{
  "n_layer": 8,
  "norm": "layernorm",
  "norm_place": "pre",
  "norm_eps": 1e-05,
  "positions": "learned+rope",
  "init_std_o": 0.00408,
  "warmup_steps": 324,
  "doc_mask": true,
  "train_tokens": 527900000,
  "dataset": "wikipedia_en"
}
MLP neurons of a small language model. Each row is named by its layer, matrix (up: input weights) and neuron, and shows model dimensions 16-79. Each number is 50 + 15 x the weight over its row's rms, rounded and kept within 0 to 99.
After each neuron's rows, "fires on" lists the tokens most often at its 100 highest values on Wikipedia text that the model never trained on.

L2.up910:55 63 52 34 38 35 71 34 52 48 38 46 72 17 41 49 59 59 57 28 54 62 49 69 34 38 43 62 66 65 61 46 40 51 45 33 71 32 24 38 62 67 26 56 65 53 33 46 78 63 96 71 45 32 61 38 46 65 69 66 51 72 46 53
fires on: "-", "'", ".", " der", " al"

L2.up1542:52 69 41 47 42 63 29 45 15 49 54 52 52 55 64 39 41 52 36 35 38 52 13 88 52 54 61 75 52 73 35 53 55 29 39 61 59 59 40 76 39 44 66 49 45 77 40 49 42 62 68 41 45 30 33 54 32 46 74 38 65 64 71 59
fires on: "S", " to", " For", " San", "C", "En"

L2.up608:64 69 54 43 69 53 66 68 54 55 82 67 25 42 39 52 50 19 31 54 36 72 68 54 81 60 33 74 57 72 18 43 30 76 49 62 47 62 46 54 78 61 44 29 44 71 47 54 37 54 50 27 52 44 46 41 80 50 65 58 58 47 25 63
fires on: " time", " age", " Time", " Me", " length", " L"

L2.up655:42 44 34 34 83 38 53 85 40 62 66 40 60 31 44 55 51 35 75 50 56 48 48 42 67 60 43 37 74 59 46 44 57 58 37 74 46 46 39 41 65 34 62 59 45 61 49 72 39 29 55 47 59 48 35 43 64 45 60 58 65 47 71 60
fires on: " ", "\n", "1", "=="

L2.up1291:52 60 43 56 30 59 50 35 38 59 65 20 37 39 50 35 60 49 41 48 35 65 43 34 29 69 56 48 46 48 49 32 33 28 31 61 83 24 43 67 42 38 53 41 41 53 34 40 55 54 54 62 60 55 39 43 52 54 93 78 55 67 79 75
fires on: ";", "=", " single", ")", " |", " code"

L2.up1570:81 53 56 48 17 53 62 53 68 43 70 57 62 23 53 54 41 64 70 32 77 43 63 73 47 37 37 31 73 43 84 36 61 57 48 62 42 27 56 41 53 32 66 62 57 77 57 21 31 33 30 30 45 27 64 74 84 76 60 51 50 45 44 62
fires on: ".", " ch", " near", " around", "\".", " =="

L2.up534:57 51 17 36 69 66 82 48 30 49 99 51 36 33 67 33 68 37 69 61 31 57 54 23 66 88 77 61 52 53 57 31 39 41 38 54 47 84 48 26 50 63 58 26 39 78 65 69 53 64 57 50 45 23 55 61 47 35 40 49 52 68 59 50
fires on: " L", " l", "L"

L2.up478:40 51 23 63 55 36 72 66 24 43 47 38 54 59 55 54 66 45 94 44 54 57 66 46 54 64 35 57 62 45 46 35 38 72 45 52 64 46 47 58 53 50 46 62 50 13 38 25 58 57 76 64 55 67 47 36 67 78 48 54 36 51 58 46
fires on: "0", "'", " of", "-"

L2.up934:45 59 32 33 40 71 64 57 56 69 45 50 53 31 55 37 74 64 81 67 69 64 47 32 37 62 83 64 56 42 54 49 57 63 68 55 51 49 63 33 48 56 52 10 50 30 52 46 55 41 44 30 22 65 51 53 23 64 75 58 45 49 76 36
fires on: ")", ";", " |", "%"

L2.up179:47 65 38 31 48 44 61 49 63 65 35 65 41 25 45 24 37 37 59 55 66 45 51 54 69 47 48 40 72 90 37 50 45 57 52 49 28 56 66 88 49 45 25 56 65 63 50 68 44 69 54 39 52 47 47 55 50 31 81 18 58 33 56 21
fires on: " ", " of"

L2.up607:57 51 46 10 57 53 81 50 22 66 58 61 38 52 44 14 37 39 83 49 71 44 38 47 50 50 82 65 39 49 72 52 60 37 37 47 76 57 79 74 45 64 32 27 47 61 58 44 39 36 87 71 46 42 67 51 44 41 38 57 56 58 28 47
fires on: " G", "r", "-", " in", " of"

L2.up190:46 83 03 58 38 41 43 65 56 46 41 81 45 18 69 64 41 52 53 39 68 55 35 30 29 45 33 30 72 60 40 48 52 39 53 47 44 56 46 56 42 10 28 18 31 55 53 24 35 29 67 46 47 51 55 42 49 30 75 46 42 44 38 52
fires on: ".", " of", " St", " same", " "

L2.up1504:50 71 42 47 61 61 87 29 41 54 58 55 46 41 53 38 54 55 46 32 46 35 47 79 63 48 64 56 34 34 46 61 56 26 32 31 64 45 63 46 48 37 68 35 51 35 23 45 24 47 75 56 78 53 53 61 29 46 60 49 39 51 39 63
fires on: " of", "2", "P", " at", " International", "c"

L2.up1680:46 50 55 68 73 67 44 57 43 51 49 43 58 52 63 34 63 14 48 42 66 42 48 36 54 48 61 36 51 75 52 56 44 45 44 74 61 50 44 68 42 60 68 50 19 82 41 45 70 75 51 47 40 55 42 59 49 61 54 48 45 66 43 74
fires on: " =", " from", " |", "s", "|"

L2.up1842:60 87 69 54 59 83 31 77 19 31 37 51 71 48 40 49 29 54 59 36 45 38 57 54 18 56 56 42 51 57 30 59 39 53 31 78 52 28 66 46 70 57 36 46 53 48 58 39 58 33 70 75 17 11 23 59 55 55 53 66 37 44 48 49
fires on: " March", "'", "M", " April", " |", " M"

L2.up306:58 28 48 70 63 38 38 59 45 36 47 51 68 55 58 33 50 75 62 41 66 42 75 53 87 62 35 59 48 72 48 15 38 53 44 62 43 43 43 71 49 37 40 63 56 42 72 20 69 46 50 73 67 55 38 34 80 84 40 49 46 42 54 54
fires on: "0", " portion", " number", "%", " of"

L2.up1561:53 46 31 68 39 38 46 43 43 61 31 28 45 47 74 42 63 25 72 34 56 68 83 40 28 62 62 38 63 53 44 35 34 42 49 70 53 48 47 42 41 50 70 57 56 10 69 38 52 71 53 51 40 59 43 50 42 55 63 38 48 55 69 32
fires on: " |", " =", ":", ";", " as"

L2.up188:38 49 54 62 40 50 66 60 27 54 62 37 34 40 51 44 60 34 30 61 61 34 57 60 54 49 50 38 80 65 45 45 39 51 21 59 61 70 33 64 52 43 59 42 38 31 14 72 56 78 43 56 58 17 67 70 57 63 65 46 49 34 58 65
fires on: " -", " |", " –", " w", " from", " ("

L2.up1584:56 49 73 40 38 45 65 61 42 42 70 29 53 33 32 30 26 42 31 34 43 37 61 52 34 54 64 56 16 34 60 46 76 23 41 44 27 58 55 44 66 31 73 34 43 48 32 35 48 61 63 47 80 70 51 56 26 30 58 49 28 53 39 51
fires on: "0", " at", " also"

L2.up1024:69 35 68 33 62 37 52 55 38 30 45 26 58 42 69 73 48 62 45 56 62 30 72 26 42 47 45 51 78 37 46 47 43 41 35 61 47 16 38 34 63 61 50 49 43 45 24 44 64 44 51 63 61 41 48 53 54 41 87 48 55 63 42 32
fires on: "-", "–", "0"

L2.up1843:33 54 42 60 72 30 28 83 26 76 47 68 55 27 73 46 56 35 51 50 73 34 47 60 47 53 31 43 50 61 60 32 30 43 36 53 40 35 28 44 66 59 51 30 52 76 54 41 31 32 72 48 23 33 32 63 44 52 58 47 53 44 31 69
fires on: "s", " |", ":", " a", "\n", "|"

L2.up55:72 44 43 44 57 57 52 60 37 41 56 51 48 42 51 58 60 57 49 61 77 50 46 55 59 60 35 64 54 75 22 40 49 45 61 56 63 69 50 69 58 82 48 32 46 47 46 60 53 60 65 50 39 44 36 49 50 69 57 33 50 49 54 46
fires on: "9", "6", " City", " (", "in", " Team"

L2.up618:55 57 44 53 37 58 42 48 29 37 73 35 68 38 51 55 62 40 68 61 52 58 58 57 44 45 42 67 35 50 67 35 63 46 27 52 57 24 51 62 49 48 47 67 37 83 28 58 73 44 52 49 69 44 32 43 47 56 62 63 40 64 55 76
fires on: " \"", "\n", " to", ".", "ly", "-"

L2.up1257:70 62 63 50 72 55 53 40 53 64 70 09 59 24 64 44 59 58 40 63 55 38 62 44 28 60 48 32 71 42 57 36 21 45 37 75 56 39 48 83 56 47 47 43 37 43 48 51 49 61 66 49 47 53 43 30 60 61 59 57 62 58 59 51
fires on: ".", " |", " from", " such"

L2.up1925:29 67 50 54 42 35 69 32 22 44 88 42 51 58 45 47 29 38 41 22 46 44 82 59 42 63 66 58 51 41 41 30 51 56 45 59 72 29 40 40 83 27 46 47 33 66 59 33 53 64 46 56 55 61 31 36 61 47 40 61 40 50 46 56
fires on: "0", "3", "1", "L", "2", "5"

L2.up90:48 74 53 53 54 50 24 55 48 40 44 44 51 32 56 49 52 43 38 50 59 57 52 48 55 64 36 41 48 74 17 30 47 47 42 43 53 51 27 31 49 82 17 53 52 71 51 57 47 51 62 39 46 30 17 20 50 40 28 55 59 64 51 56
fires on: "–", " made", " make", " contract", " married"

L2.up966:75 61 40 53 53 45 78 51 18 66 67 41 42 20 42 55 51 17 83 65 52 50 39 73 34 46 28 62 54 45 96 59 58 49 47 61 55 14 50 52 67 78 66 21 83 49 51 34 58 54 87 60 64 55 45 45 54 41 45 36 67 58 36 62
fires on: " ", " and", " of", "M", "\n", " his"

L2.up1997:38 57 23 42 73 58 48 47 54 57 54 41 52 46 44 41 37 57 61 77 88 49 62 43 56 54 50 63 74 34 85 56 61 61 41 47 59 36 50 70 85 48 59 35 44 56 54 41 54 25 49 60 44 45 59 60 71 37 54 68 67 62 16 79
fires on: " of", "0", " de", "=", "-", " to"

L2.up830:36 40 28 61 75 66 37 44 45 78 36 52 66 50 69 49 57 33 59 53 26 28 47 85 58 65 49 35 47 48 46 38 61 52 51 41 30 74 62 79 43 17 23 62 25 33 63 24 47 76 65 48 79 27 59 32 65 29 59 15 68 56 55 34
fires on: " ", " following"

L2.up400:60 52 41 45 58 42 70 71 43 79 48 42 55 46 25 46 41 03 74 60 97 47 54 44 49 49 57 46 69 71 26 54 43 30 49 50 40 51 44 59 48 48 34 43 74 28 46 47 54 50 54 38 56 45 40 40 54 49 83 53 38 59 54 40
fires on: " ", "0", "|---|---|", " =", "\n", "=="

L2.up1978:27 71 49 38 43 27 39 49 24 59 51 25 71 44 30 42 34 48 59 41 30 48 41 17 55 66 37 72 50 51 50 59 39 38 48 49 59 31 65 69 33 46 36 42 45 34 54 53 43 42 57 42 67 50 46 62 48 42 60 77 66 63 94 98
fires on: "′", "″", "°", " named"

L2.up879:60 71 60 26 49 49 52 66 42 46 56 65 38 53 04 73 22 64 60 32 50 23 56 60 46 69 37 40 56 30 68 31 74 30 54 35 46 53 66 50 36 67 42 42 30 40 35 02 35 33 74 49 65 83 46 67 79 65 54 70 51 52 45 57
fires on: " work", " business", "ing", "9", "4", "0"

L2.up846:40 66 38 54 64 44 58 43 27 56 80 43 65 23 49 22 31 33 59 64 23 38 43 43 67 35 73 61 44 17 67 63 57 50 61 67 66 34 47 69 19 35 79 29 48 48 57 39 64 49 53 64 59 59 26 42 48 70 73 59 69 67 59 47
fires on: " ", " et", " at", " from", ".", "\n"

L2.up1989:50 57 56 13 76 20 21 77 45 27 41 48 73 48 93 51 20 68 70 51 57 39 44 46 80 53 46 51 69 59 45 56 40 36 37 48 53 54 40 74 52 49 47 48 54 30 66 61 57 56 54 62 45 68 55 55 66 69 71 62 37 69 56 68
fires on: "0", " million"

L2.up1571:79 33 64 40 48 71 63 49 52 48 47 77 54 24 63 42 24 32 48 58 48 45 52 52 44 56 48 50 39 72 74 29 64 36 52 83 60 54 51 67 70 49 44 75 75 30 67 57 50 54 45 51 61 43 66 32 35 35 55 39 28 46 68 24
fires on: " ", "-", " \"", " (", "/"

L2.up1880:59 71 51 28 28 62 66 35 54 59 72 44 41 54 26 49 42 54 45 57 41 53 39 57 16 58 74 54 42 68 38 41 48 31 40 84 79 54 44 61 74 40 59 31 58 36 68 38 81 65 40 47 51 39 40 62 29 44 50 22 69 66 35 60
fires on: " on", " (", "D", ";", " |", "1"

L2.up1875:71 62 47 21 51 57 46 48 14 43 63 37 20 33 53 61 35 41 53 68 48 39 36 40 41 59 39 60 69 35 60 40 47 60 33 32 59 36 22 70 63 59 27 40 43 41 22 60 58 52 69 69 57 16 26 50 54 35 59 72 41 73 53 61
fires on: " to", "-", " been", ".", " be"

L2.up1877:43 55 60 46 69 68 28 67 65 39 55 48 53 43 56 58 36 26 51 23 49 41 78 17 29 59 52 52 40 43 18 26 63 42 45 41 38 60 69 57 55 57 46 53 23 51 41 47 46 44 63 58 52 46 44 44 57 44 41 60 58 53 66 47
fires on: "2", "–"